Weights of a small GPT-style language model, trained from scratch on English Wikipedia: untied embeddings, a variant of Adam for these matrices.
MLP neurons of a small language model. Each row is named by its layer, matrix (up: input weights) and neuron, and shows model dimensions 96-191. Each number is 200 + 20 x the weight over its row's rms, rounded and kept within 0 to 999.
After each neuron's rows, "fires on" lists the tokens most often at its 100 highest values on Wikipedia text that the model never trained on. A number after a token or word is its count.

L3.up488,200,205,217,204,183,209,203,189,196,217,207,180,175,168,238,194,202,217,159,223,162,185,199,177,217,250,218,193,172,183,146,199,209,183,190,168,227,183,201,219,188,173,199,199,201,185,217,226,184,214,233,194,198,214,173,222,203,217,163,210,230,227,203,188,212,200,182,204,198,226,203,217,183,221,189,212,176,180,168,234,207,193,212,180,206,216,202,220,190,207,194,233,178,180,182,227
fires on: ":" 22, "ical" 17, " and" 16, " |" 14, "ative" 5, "class" 5

L7.up384,233,194,204,208,227,219,193,218,230,219,188,177,205,196,189,182,194,167,176,211,207,234,208,179,208,199,192,207,175,212,221,201,219,187,172,163,229,212,223,201,202,194,200,166,194,185,230,181,209,196,206,205,210,194,199,193,222,185,160,186,206,247,190,187,222,237,188,200,230,177,192,260,176,220,181,182,214,213,200,201,210,179,209,201,153,206,152,186,193,174,192,201,183,175,209,175
fires on: " of" 78, "s" 15, " on" 4

L7.up3,207,178,192,159,226,214,220,193,214,196,210,214,177,169,176,188,160,190,216,212,192,220,201,183,183,211,180,205,196,214,194,197,200,229,178,199,202,215,222,207,196,164,168,159,211,244,192,224,204,205,239,196,235,206,171,217,197,255,187,239,211,185,200,168,245,197,201,215,217,189,185,220,194,212,202,199,203,186,164,219,190,175,181,216,188,168,210,231,196,233,195,207,219,219,213,186
fires on: " on" 40, " of" 20, " |" 13, "|" 9, " above" 6

L2.up299,235,233,211,202,196,206,202,203,185,221,173,179,190,192,221,222,178,157,195,175,200,228,174,161,231,193,190,224,210,224,207,185,204,167,194,181,194,205,228,197,213,179,210,199,226,180,192,207,212,230,196,194,207,217,231,222,192,202,213,207,207,189,192,206,234,216,197,179,162,170,230,233,164,230,200,158,201,218,185,216,256,193,207,195,188,212,197,184,215,190,189,190,216,199,194,201
fires on: " of" 74, "|" 17, " be" 4

L2.up531,187,219,206,193,233,193,196,182,225,209,229,201,178,197,197,251,234,186,185,196,185,215,200,159,209,175,170,219,182,189,236,196,196,213,198,167,223,187,226,182,197,159,200,243,202,182,188,204,187,176,208,184,207,234,229,190,226,214,208,171,220,164,192,213,221,213,212,206,167,202,203,210,221,232,221,198,181,209,160,159,212,178,188,179,170,227,219,206,196,207,197,204,227,173,196,187
fires on: "," 91, " of" 5

L2.up333,217,175,190,215,179,192,224,196,231,180,194,188,216,206,168,179,173,161,175,173,202,223,196,206,187,194,181,222,216,203,193,189,231,211,241,213,209,180,206,206,197,193,228,214,206,193,180,206,200,228,212,211,189,201,223,227,177,202,210,207,216,194,175,184,258,194,238,220,227,198,172,184,174,180,192,206,199,194,219,196,216,184,247,175,190,192,233,224,185,183,178,219,189,190,245,216
fires on: " line" 14, " play" 12, " Votes" 9, " field" 6, " role" 6, " Academy" 5

L3.up336,221,183,208,195,170,200,190,166,158,218,185,185,171,199,189,191,162,210,183,222,219,205,182,211,221,235,197,213,190,202,202,228,208,188,166,181,184,193,229,212,216,178,200,184,239,217,193,200,173,196,191,168,187,244,184,212,212,222,199,220,183,216,203,211,205,191,183,234,224,191,198,225,183,190,178,168,222,204,187,217,204,180,201,164,168,219,195,232,167,218,200,151,249,223,205,221
fires on: " of" 27, "." 24, " with" 13, " the" 9, "," 9

L7.up578,222,184,228,199,223,224,202,221,167,214,194,172,182,179,210,187,196,202,208,198,231,218,181,182,217,216,184,225,189,232,227,190,214,181,210,184,203,216,169,226,195,232,227,163,206,219,218,170,198,216,204,230,212,192,180,182,203,218,193,198,218,177,207,184,215,205,191,197,187,195,177,194,176,213,189,233,230,214,186,207,184,185,220,190,185,234,168,230,197,170,235,169,210,197,168,221
fires on: "," 46, " and" 20, " as" 13, ":" 5

L7.up655,190,182,215,179,220,206,194,191,196,233,211,177,197,203,211,175,171,202,191,207,217,205,200,228,221,234,219,229,188,197,231,199,189,219,196,219,211,182,219,203,188,170,226,189,198,185,219,209,195,166,185,185,220,171,237,205,211,200,186,182,234,195,195,179,214,206,207,186,200,214,157,184,207,182,195,181,209,221,192,173,198,196,247,196,185,184,210,209,186,179,235,157,187,195,201,212
fires on: "." 28, "1" 12, "0" 10, "}" 9, ":" 8, " approximately" 4

L7.up342,156,213,204,182,205,223,200,175,219,239,198,228,233,180,191,248,173,220,215,213,242,204,227,171,192,226,208,230,227,207,196,186,203,199,194,171,211,233,191,166,231,189,173,191,206,228,206,174,187,211,218,171,235,198,219,205,218,204,200,195,184,228,218,199,200,183,197,228,178,198,204,223,175,191,198,190,175,238,180,177,209,190,211,206,195,185,181,206,166,221,209,207,199,205,162,200
fires on: "," 24, ")" 9, "s" 8, "ed" 8, "\n" 6, " found" 5

L2.up573,170,201,231,241,167,215,215,190,227,202,243,204,219,195,167,212,197,198,200,188,205,190,214,211,223,191,160,240,191,202,207,196,175,208,189,178,187,219,219,217,181,157,197,234,230,202,226,174,202,165,228,199,212,219,212,207,210,225,139,175,185,190,191,198,221,209,188,198,201,178,175,206,234,213,189,175,199,198,181,192,196,185,216,168,169,200,198,199,184,185,176,190,221,204,196,195
fires on: "," 50, "/" 20, "m" 7, " m" 6, "-" 5, "–" 4

L7.up130,195,170,211,224,176,232,221,166,193,185,183,204,194,219,173,164,182,186,207,204,207,213,243,204,203,178,193,186,210,205,211,192,193,173,215,212,165,239,234,212,167,174,187,213,207,225,214,184,190,211,176,206,192,190,203,205,232,218,197,214,216,208,183,178,211,240,191,211,206,201,208,189,209,199,189,183,243,168,189,186,179,177,185,217,152,181,198,215,182,226,184,168,206,197,199,201
fires on: " of" 29, "=" 14, " up" 9, "t" 5, "th" 5

L3.up551,221,200,222,207,223,189,188,187,203,176,201,217,199,183,208,210,187,179,215,187,221,218,226,172,211,213,198,216,219,184,183,175,194,177,213,177,228,211,232,196,197,199,231,199,226,237,214,211,194,208,202,190,179,210,209,190,175,219,182,205,227,207,214,183,176,190,198,213,229,190,186,220,140,247,215,194,144,199,232,204,227,182,202,173,195,214,233,229,191,184,182,191,188,172,215,198
fires on: "." 34, " to" 12, " in" 7, " cm" 6, " (" 5, " home" 4

L3.up550,230,203,210,190,218,190,204,194,230,186,234,191,227,194,217,239,204,228,212,178,165,246,240,191,225,186,174,228,182,208,180,211,208,206,179,194,181,220,218,157,212,200,226,213,158,186,227,213,186,207,235,224,193,215,235,153,210,195,231,192,192,192,183,166,234,232,173,230,193,226,171,189,217,240,172,203,202,188,193,173,229,199,213,210,202,192,191,197,200,202,208,207,229,159,193,220
fires on: ";" 31, " |" 26, " to" 16, " of" 5, " into" 4, " —" 4

L3.up702,212,157,179,184,212,189,219,197,198,171,185,196,215,180,204,243,203,213,190,195,200,159,177,175,202,191,166,200,200,193,204,221,186,208,190,172,187,190,189,188,221,219,195,218,215,249,205,178,213,186,193,177,215,219,221,204,186,204,184,212,179,182,193,191,260,218,206,171,208,217,197,201,196,193,195,160,215,189,199,234,216,193,239,212,189,206,190,203,218,196,227,192,203,181,163,225
fires on: "." 87, "ry" 9

L3.up109,201,224,234,184,208,212,208,193,220,222,214,166,173,207,202,207,221,204,182,168,165,207,208,233,223,192,186,213,231,213,176,214,193,179,208,211,175,174,239,183,213,191,201,201,198,216,172,204,245,219,184,236,188,207,250,223,188,179,221,186,205,200,170,203,223,212,175,190,184,203,180,202,206,165,187,188,186,192,213,240,208,196,216,194,192,200,192,180,164,167,197,184,213,171,159,216
fires on: "." 55, "'" 8, " hit" 6, " (" 5, " \"" 4, ";" 4

L7.up504,214,184,222,179,177,220,220,169,201,199,179,210,194,212,227,197,182,231,174,242,190,267,212,186,216,228,189,212,189,209,177,163,194,186,199,187,195,209,160,187,207,212,170,187,207,194,212,205,196,203,213,198,195,165,191,201,219,221,186,213,239,181,206,223,192,199,174,189,199,210,192,218,213,200,207,181,180,190,199,203,198,212,192,243,159,213,181,219,203,250,181,201,214,228,180,213
fires on: "=" 30, "," 18, " of" 12, "|" 10, "\n\n" 6, " |" 6

L7.up262,214,199,203,224,227,226,197,189,212,206,205,208,177,194,197,142,192,191,198,213,194,248,234,213,207,190,201,207,184,202,214,204,169,204,194,200,155,228,226,170,195,187,187,193,196,214,192,196,223,204,216,209,192,191,196,199,250,234,178,189,205,213,177,192,206,211,181,195,195,204,214,189,178,171,141,179,203,173,186,197,181,197,225,191,187,198,158,202,215,209,216,196,202,195,244,196
fires on: " of" 76, " among" 8, " called" 4

L3.up334,203,198,225,200,175,208,202,181,212,227,220,228,184,181,193,171,195,202,170,235,224,193,195,207,229,188,202,188,182,190,212,222,187,212,210,192,200,205,223,213,180,163,213,181,206,230,217,197,185,189,210,197,193,209,200,195,229,199,178,238,181,205,214,200,204,171,190,223,215,205,192,213,196,176,219,202,251,177,192,243,224,157,197,193,174,198,167,233,196,144,208,177,225,189,218,214
fires on: " of" 89, ":" 11

L2.up751,211,244,178,189,208,217,207,188,211,201,210,194,213,199,237,208,165,229,194,206,198,154,193,183,204,253,195,219,195,205,183,184,175,230,201,194,189,198,182,205,177,189,186,191,197,190,219,194,207,176,183,175,204,192,212,254,204,184,218,200,190,194,174,183,206,208,183,225,205,200,156,214,199,181,209,178,187,189,188,207,188,176,218,210,174,196,186,262,216,190,256,180,239,178,190,210
fires on: "z" 29, "T" 9, "ka" 7, "e" 5, "/" 4, "Y" 4

L3.up84,202,196,186,204,194,191,201,216,194,198,205,217,201,235,194,189,200,229,193,157,195,204,206,208,202,218,197,229,197,187,189,227,138,212,210,172,179,163,209,181,203,205,241,195,178,238,180,203,234,154,170,189,196,190,222,205,183,148,183,207,183,204,209,176,183,184,192,185,197,212,204,195,212,185,241,200,192,192,214,193,190,179,251,198,198,212,173,184,190,206,243,186,214,195,190,228
fires on: "." 86, "/" 4

L3.up578,207,195,187,216,175,221,198,203,176,219,206,196,207,186,237,210,186,209,235,215,163,216,219,185,229,228,205,197,228,215,175,175,215,225,201,172,212,187,240,154,220,187,221,194,205,221,242,218,205,207,177,192,175,204,222,212,173,185,227,181,192,214,204,222,190,206,201,217,196,173,188,205,211,199,198,208,166,188,221,194,208,225,197,201,187,210,220,215,181,189,210,136,219,192,218,206
fires on: " it" 35, " of" 13, "\"" 9, " went" 5, " with" 5

L2.up579,203,215,174,216,209,205,235,208,196,179,240,207,184,194,208,193,209,201,175,239,215,178,207,213,211,223,230,232,194,195,186,211,168,206,212,177,201,152,233,248,183,181,192,217,177,191,213,190,186,205,207,194,199,166,161,215,192,211,200,191,173,211,189,215,201,193,204,236,205,213,163,180,213,178,201,211,229,192,241,203,212,154,209,212,204,193,229,202,183,207,231,212,199,195,191,196
fires on: "-" 48, "." 41

L2.up36,176,184,217,189,187,193,225,154,192,186,186,221,192,171,243,198,174,189,189,211,227,222,222,202,207,210,216,204,212,160,159,193,187,192,232,171,190,194,196,217,169,179,222,214,185,212,221,177,211,215,204,176,201,211,206,201,194,251,173,218,226,221,206,210,205,201,199,211,222,219,184,191,204,199,241,194,201,189,229,200,224,191,189,178,204,204,207,212,158,206,214,172,204,188,201,206
fires on: "." 55, "-" 39

L2.up250,198,192,200,205,213,196,197,213,191,210,206,182,206,150,237,196,202,161,207,158,190,236,215,180,225,208,218,192,248,173,205,179,207,192,172,196,228,226,179,234,173,183,204,220,189,192,218,214,221,214,190,207,218,193,171,212,199,213,186,201,218,218,195,168,214,202,235,234,206,169,207,214,182,205,229,207,207,203,211,173,189,185,214,215,176,197,212,217,175,190,213,206,188,216,229,209
fires on: "," 32, " sequence" 8, "se" 6, " trial" 5

L3.up631,211,198,219,231,159,214,207,183,198,193,191,184,188,216,199,207,215,213,224,183,191,206,186,186,256,216,193,201,161,185,178,185,227,146,187,214,194,202,218,182,222,211,212,191,219,238,197,201,217,188,209,218,182,204,176,229,172,191,219,214,156,215,201,203,217,236,226,215,174,211,212,249,191,190,219,200,227,224,198,243,234,175,214,187,164,211,197,225,208,189,171,224,193,184,201,220
fires on: " |" 25, " Best" 7, " Back" 6, " Head" 6, " Master" 6

L3.up0,218,193,221,194,196,217,201,192,211,200,161,195,232,203,181,185,165,218,218,232,169,212,201,183,241,223,254,217,183,188,174,224,239,201,173,194,200,191,178,197,207,208,201,203,196,166,180,204,190,208,234,240,192,192,180,199,207,176,196,201,201,210,234,209,200,210,228,189,221,154,222,192,142,166,199,149,218,208,186,199,196,223,204,152,185,165,195,196,215,196,188,220,204,188,205,213
fires on: "\n\n" 22, "\"" 17, "–" 11, "ter" 8, " Australia" 6, "—" 5

L3.up466,189,156,200,174,229,190,211,224,232,176,196,236,190,181,227,228,191,186,220,184,200,225,194,150,214,193,221,186,233,198,180,176,197,207,188,182,241,195,200,208,192,189,188,198,209,203,175,210,216,228,214,174,221,196,212,193,226,214,200,205,153,206,207,192,235,205,190,192,209,188,200,211,194,201,198,186,180,214,166,193,188,212,199,210,208,225,180,186,191,212,218,175,213,178,202,217
fires on: "|" 24, " of" 16, " children" 13, " services" 7, " service" 7, " operations" 5

L2.up140,164,186,205,174,190,179,208,188,201,186,181,210,219,169,252,196,183,223,206,225,226,191,197,204,162,196,219,215,188,203,180,186,211,212,226,179,208,198,179,216,146,195,227,210,179,215,215,182,200,199,229,185,193,200,189,193,188,199,207,205,218,204,207,193,180,193,225,225,214,199,171,181,180,230,187,196,221,181,204,226,214,171,205,193,185,191,214,222,196,233,234,229,177,215,211,195
fires on: ":" 36, "." 22, "-" 9, " –" 9, " -" 8

L2.up121,191,192,213,203,203,208,194,207,197,192,178,204,203,203,178,199,201,216,218,170,174,214,223,173,187,207,201,209,219,215,219,204,213,209,188,187,199,150,174,212,196,222,215,237,184,231,181,207,225,176,187,167,211,188,199,212,186,195,192,215,191,187,171,186,226,178,199,200,210,188,193,193,190,169,234,207,208,176,218,220,212,190,215,179,207,206,218,185,214,189,187,203,179,180,203,216
fires on: "/" 35, "ight" 12, " only" 7, "ities" 5, "ons" 5

L3.up746,187,191,192,175,208,202,193,161,169,196,200,222,191,188,192,184,170,197,182,174,222,198,252,186,197,228,223,210,207,143,191,183,199,189,208,186,245,189,177,201,206,192,234,191,188,190,188,189,221,205,235,190,211,202,176,232,206,248,174,208,207,241,210,179,192,198,239,185,198,191,184,220,194,197,196,175,190,215,194,197,227,200,202,177,187,176,178,233,161,214,197,188,194,210,205,222
fires on: ")" 58, "," 32, "'" 7

L2.up703,224,175,200,239,222,244,195,150,172,227,219,196,176,208,205,224,166,205,186,175,199,263,260,207,202,181,200,209,182,201,207,179,193,205,178,184,198,234,194,166,234,175,211,204,168,219,203,194,165,237,207,194,157,213,213,242,232,222,208,205,202,212,202,180,183,190,200,196,196,219,164,233,204,206,220,210,194,188,175,188,215,226,220,212,174,219,186,228,221,225,190,211,198,201,177,205
fires on: "s" 31, " of" 15, "," 15, " any" 11, " and" 4

L2.up736,224,201,190,211,223,209,190,196,229,185,214,183,201,160,209,214,202,217,217,202,169,182,190,214,212,222,200,208,178,170,194,180,231,181,179,175,206,210,213,141,215,205,233,179,221,167,219,208,191,196,219,185,207,227,199,190,212,156,224,218,191,203,188,216,219,212,178,218,204,204,203,200,167,211,199,175,243,200,186,208,219,174,207,182,197,213,186,225,202,189,220,194,214,211,153,221
fires on: " of" 52, "em" 5, "raph" 5, ":" 5, "ly" 4

L2.up4,225,196,187,211,212,184,187,182,186,172,197,221,200,172,181,208,213,168,183,236,169,177,184,222,237,186,207,193,159,196,191,196,193,190,193,174,164,191,200,202,204,182,215,219,198,186,213,175,220,241,219,208,207,209,187,198,193,204,246,203,167,202,188,212,209,225,172,221,212,206,216,207,203,196,200,187,216,183,222,220,233,195,213,181,207,220,215,225,168,168,242,216,195,221,186,210
fires on: "." 67, "'" 6, " Get" 6, "ake" 4

L2.up702,205,201,192,218,204,206,208,185,186,234,192,218,192,209,206,220,212,210,212,208,207,191,210,183,190,175,219,230,210,196,193,199,161,178,199,194,194,233,200,175,215,188,199,173,212,195,197,205,207,191,202,233,199,202,177,204,202,196,166,217,187,211,192,238,187,182,203,221,201,218,218,218,196,266,169,179,219,232,199,201,213,182,187,196,186,218,158,175,174,199,213,215,171,182,227,207
fires on: "000" 32, "rd" 9, " home" 6, " oil" 5, " summer" 5

L2.up174,215,226,181,161,159,164,223,197,232,159,181,192,209,204,210,196,214,183,215,180,209,184,217,223,208,199,206,210,170,191,211,190,223,196,217,201,209,207,218,226,183,203,236,195,161,204,184,225,185,202,196,192,183,189,249,214,226,184,195,215,171,203,149,190,223,187,214,180,209,216,192,188,189,212,175,193,191,191,187,172,251,168,233,181,195,200,219,198,200,182,211,185,224,163,204,229
fires on: "s" 20, "hi" 18, "r" 17, "n" 10, "-" 5, "'" 4

L3.up598,214,196,195,172,199,190,210,203,212,216,199,208,219,169,180,189,206,202,169,227,185,223,217,201,234,207,200,214,195,220,199,201,232,187,177,187,199,181,237,157,199,209,217,203,242,230,192,189,208,202,190,204,174,222,215,203,197,180,200,209,214,204,208,193,214,222,192,219,168,175,150,223,169,224,188,201,207,198,208,216,230,201,212,186,183,203,177,218,226,143,232,193,172,207,171,241
fires on: ":" 33, " (" 28, " of" 15, " It" 11, "It" 8

L2.up737,210,231,229,232,211,205,200,206,209,201,197,214,243,241,204,186,216,204,206,235,209,187,201,239,210,233,227,216,216,190,218,216,209,246,229,238,212,244,204,231,211,226,185,207,198,206,212,220,213,208,197,206,191,210,211,188,213,209,204,231,237,187,203,175,211,238,195,223,183,228,213,214,208,190,196,222,200,208,196,182,188,240,187,208,230,223,228,220,197,189,251,227,208,211,187,204
fires on: "lo" 22, "at" 20, " member" 12, "lor" 5, " medalist" 4, " Following" 4

L3.up63,208,198,209,182,178,194,195,188,197,220,205,188,236,189,206,211,181,185,173,175,207,218,229,172,201,215,237,207,191,211,224,197,226,218,171,205,211,225,221,192,206,177,249,163,193,220,237,201,210,231,151,187,172,217,200,199,188,193,188,206,201,212,191,223,202,179,182,210,195,207,173,213,184,208,182,172,190,185,197,233,211,191,204,167,187,203,183,243,186,209,181,163,240,177,204,222
fires on: " that" 56, "\"" 21, "," 6

L7.up680,215,157,202,170,181,200,221,167,209,152,168,206,222,201,171,171,201,184,204,222,200,240,185,151,207,217,207,226,179,213,194,171,203,196,205,198,215,183,184,207,235,186,190,200,194,170,218,153,218,211,240,192,184,191,196,194,203,218,210,207,178,213,231,221,208,197,179,189,207,205,186,196,210,198,184,195,209,197,183,229,184,220,191,178,187,232,184,226,188,224,206,234,236,222,157,174
fires on: " which" 16, " that" 14, "t" 11, " and" 11, "." 10

L3.up98,177,162,203,179,183,205,198,169,195,238,216,220,203,187,213,206,184,219,172,190,222,196,201,205,185,227,209,188,191,178,181,220,217,187,203,211,234,200,211,190,173,170,210,183,195,167,203,210,206,229,191,225,155,206,205,231,213,184,215,203,236,206,224,215,183,182,198,221,256,195,198,181,193,161,218,165,213,197,180,251,204,225,186,185,177,205,195,244,197,190,198,220,196,167,182,217
fires on: "'" 31, ";" 11, ":" 8, " |" 6, " $" 6, " opp" 4

L2.up172,204,218,213,167,241,202,193,200,218,178,193,201,213,183,224,206,188,207,175,180,210,183,215,199,200,220,202,177,219,189,201,212,211,184,228,162,163,188,209,211,164,168,251,200,186,210,188,189,192,194,200,175,192,208,183,187,224,195,203,193,203,228,201,209,198,216,214,186,200,255,213,200,208,193,194,188,210,192,219,199,235,144,207,195,181,207,176,219,170,169,215,163,222,185,213,194
fires on: "." 25, " South" 7, "n" 7, "ha" 6, " North" 5

L7.up647,183,212,234,222,212,240,237,176,207,196,217,182,179,209,197,184,175,201,198,215,192,217,187,213,202,204,199,184,184,214,218,208,238,189,183,191,206,236,219,172,171,170,168,195,234,223,193,168,174,235,154,199,185,241,195,192,232,178,196,229,225,198,185,234,230,191,215,189,209,206,205,203,203,236,145,219,219,185,203,173,194,201,206,185,189,212,189,213,189,233,195,194,238,188,197,189
fires on: "=" 30, " with" 10, "\n\n" 7, " for" 5, " der" 4, " Les" 4

L3.up23,213,200,212,215,226,232,200,195,216,191,212,155,209,195,231,242,229,165,196,196,180,240,172,183,230,136,174,209,200,201,201,171,223,173,204,186,168,203,214,180,186,188,186,172,201,193,219,173,216,196,212,215,188,237,229,184,206,223,192,229,168,210,205,182,240,210,148,211,186,206,209,190,187,190,193,197,213,175,178,206,216,180,210,182,203,206,218,225,196,226,203,209,233,193,206,182
fires on: " of" 91, " from" 7

L3.up484,211,204,199,206,183,225,222,206,222,213,176,199,219,218,226,183,180,200,186,186,213,208,191,201,210,191,215,175,151,187,210,183,178,205,196,203,202,171,177,217,213,190,209,190,209,223,219,210,210,200,172,190,180,207,178,227,156,185,202,183,198,211,215,203,233,204,199,207,199,186,174,196,181,180,186,202,156,204,189,209,217,200,226,184,173,192,207,225,195,169,190,204,193,166,189,217
fires on: "\"" 92, " Best" 6

L3.up70,204,207,214,189,208,239,200,196,174,196,212,213,200,209,184,184,201,181,224,211,235,193,173,193,184,228,195,221,182,225,198,195,204,197,181,157,212,206,200,226,197,181,203,217,222,213,207,203,200,221,209,198,193,211,215,162,196,240,215,204,178,181,197,173,217,188,200,208,209,198,179,204,220,220,232,205,203,186,174,214,176,201,190,184,187,223,209,213,191,200,220,217,218,198,189,190
fires on: " which" 19, " that" 18, " Be" 9, " should" 8, " Chang" 5

L3.up418,220,208,234,182,201,202,201,218,215,234,155,186,194,194,202,186,226,188,165,190,171,219,189,172,192,187,200,217,211,197,197,187,235,223,206,167,195,165,241,166,199,177,204,205,244,214,207,220,217,177,184,195,186,231,237,196,196,173,199,210,233,194,223,177,230,227,224,206,184,183,170,230,190,241,183,189,155,214,203,183,213,214,220,182,207,190,200,224,207,181,211,175,207,166,187,235
fires on: " is" 38, "\n\n" 11, ";" 10, " =" 9, " place" 7, " of" 6

L7.up499,233,182,199,183,218,209,208,178,175,211,190,213,191,187,202,198,196,196,199,207,242,241,203,178,213,180,212,194,205,214,208,195,210,215,210,169,203,204,174,208,186,192,179,217,197,229,215,180,213,213,212,223,206,179,191,194,205,214,172,194,244,200,186,196,203,203,184,228,194,158,179,258,201,181,207,167,226,177,175,158,197,178,198,228,192,190,163,212,187,230,185,216,197,221,215,198
fires on: " of" 55, "se" 6, "." 6

L2.up7,145,194,164,194,226,205,202,212,150,232,220,210,210,213,198,214,173,201,206,183,214,186,176,197,230,191,206,190,251,197,147,217,139,166,187,194,200,218,226,197,209,210,206,204,202,218,213,219,221,201,192,161,227,188,201,211,195,203,220,190,196,223,219,194,203,183,190,231,198,185,206,174,206,217,193,187,184,218,172,229,218,175,195,195,190,212,190,186,175,182,193,187,195,184,178,212
fires on: "s" 27, "es" 19, "," 12, " then" 5, " arr" 4

L2.up686,197,198,195,192,197,226,183,205,172,174,181,179,240,204,190,247,218,197,189,200,209,206,185,216,200,210,207,195,193,208,199,196,206,188,192,190,199,150,171,187,229,224,214,203,174,205,190,208,187,181,195,169,193,218,215,191,193,203,142,219,240,197,174,161,218,152,215,206,196,167,206,167,187,164,221,191,187,170,217,215,188,189,176,193,189,208,193,228,225,206,206,178,173,210,171,235
fires on: " members" 22, " self" 8, "ich" 7, "å" 6, "2021" 5, " approach" 4

L3.up160,169,186,207,186,182,196,196,157,217,191,185,214,191,208,230,174,161,199,201,210,218,168,244,185,194,245,239,231,228,186,182,183,184,191,204,192,198,203,222,224,192,160,198,190,181,198,232,184,202,195,208,247,198,208,196,204,193,236,220,210,183,203,221,214,205,209,211,240,222,189,213,164,184,199,189,187,228,199,226,202,225,198,213,179,150,182,180,197,225,179,183,192,194,182,191,188
fires on: "-" 72, " \"" 27

L3.up362,208,191,188,187,186,183,209,201,209,196,158,167,226,186,226,219,196,219,214,219,198,213,207,226,175,192,195,241,210,178,208,177,199,196,232,167,181,243,208,220,199,192,210,216,178,203,214,178,216,234,192,186,172,197,197,196,173,229,178,209,199,223,174,212,211,221,242,187,183,222,192,211,203,246,204,177,162,228,188,211,224,198,176,148,200,167,194,230,148,194,191,205,189,163,206,248
fires on: "." 69, "er" 7, " of" 6

L3.up625,173,212,180,212,213,197,197,192,237,229,215,205,188,161,219,179,198,174,177,211,221,220,229,223,226,216,200,195,165,184,203,167,180,179,192,192,219,198,243,227,165,193,217,180,194,183,194,200,192,199,203,209,205,203,198,221,210,227,186,220,173,211,192,189,194,210,209,218,222,159,178,209,147,213,184,214,198,212,184,193,234,173,191,200,192,182,201,219,159,166,215,203,208,184,204,227
fires on: " of" 32, " its" 13, " these" 10, " These" 8, " various" 5

L2.up295,194,203,174,185,178,141,202,221,193,216,178,208,216,187,215,236,208,178,188,219,197,208,205,197,240,187,189,205,198,211,223,207,193,184,196,183,211,211,214,206,214,202,210,186,197,188,190,218,199,193,202,196,198,197,270,225,189,208,209,225,193,173,213,195,215,165,218,209,239,203,201,211,180,199,229,181,214,183,234,211,240,203,208,216,213,196,237,181,197,189,220,233,206,186,235,239
fires on: "s" 31, "-" 11, " were" 5, " Team" 4, "ne" 4

L3.up423,185,220,212,215,225,194,203,214,194,174,221,182,168,192,177,174,219,197,196,207,188,241,243,216,207,200,232,187,196,217,195,181,168,190,204,194,181,195,225,190,182,168,221,216,221,183,221,194,192,203,202,179,211,207,192,220,225,226,180,202,214,235,177,184,257,236,191,194,214,205,207,217,187,194,187,217,190,223,168,187,216,176,207,172,197,209,204,188,208,164,192,180,233,174,213,207
fires on: " of" 36, "de" 11, " a" 9

L2.up163,204,208,202,223,182,218,202,186,214,237,200,183,204,201,231,222,185,222,213,206,221,200,235,196,207,205,236,224,210,210,210,182,210,222,178,199,190,249,206,199,216,204,235,225,190,232,182,231,225,200,203,228,234,220,197,205,210,212,256,217,225,231,205,211,232,221,202,227,201,201,212,227,198,249,185,188,197,230,174,226,222,214,226,184,190,200,163,191,185,198,197,201,163,190,251,152
fires on: "000" 32, " home" 17, "ated" 11, "ks" 9, "ș" 9, " conference" 4

L2.up495,225,210,215,215,240,213,218,178,193,191,183,196,174,218,230,214,155,186,202,173,200,192,194,179,265,197,213,200,183,179,174,174,212,201,210,186,167,161,184,217,225,221,184,173,196,221,201,182,198,223,211,190,201,203,194,192,184,197,191,214,199,201,194,214,193,218,219,211,207,189,172,191,165,187,228,183,193,232,247,199,229,188,241,186,200,191,203,195,171,215,190,217,184,150,225,172
fires on: "\"" 100

L2.up734,186,198,206,207,183,215,196,175,209,212,204,152,191,216,197,184,176,184,204,188,214,223,214,208,201,217,192,200,210,181,189,160,183,213,204,197,200,189,223,171,202,192,232,205,165,218,242,208,211,203,247,187,185,223,208,198,217,209,201,210,196,215,200,187,217,173,204,205,250,200,163,209,199,183,177,216,211,213,235,242,223,214,217,157,181,223,206,203,166,195,210,196,174,179,202,203
fires on: ":" 13, " P" 12, " '" 8, " Ver" 8, " T" 7, " $" 6

L3.up452,240,171,221,178,201,238,212,212,209,196,192,205,234,203,216,178,196,198,193,225,224,194,188,238,206,177,204,202,176,196,201,204,200,162,196,194,162,179,198,197,227,214,196,194,189,195,205,188,211,184,218,216,188,209,238,196,210,220,162,211,160,219,204,174,211,203,158,209,178,214,204,195,193,189,200,156,249,194,183,226,216,185,227,214,175,215,166,187,192,216,179,209,212,165,205,198
fires on: " of" 44, "n" 6, "xi" 5, "ric" 4, " were" 4, "l" 4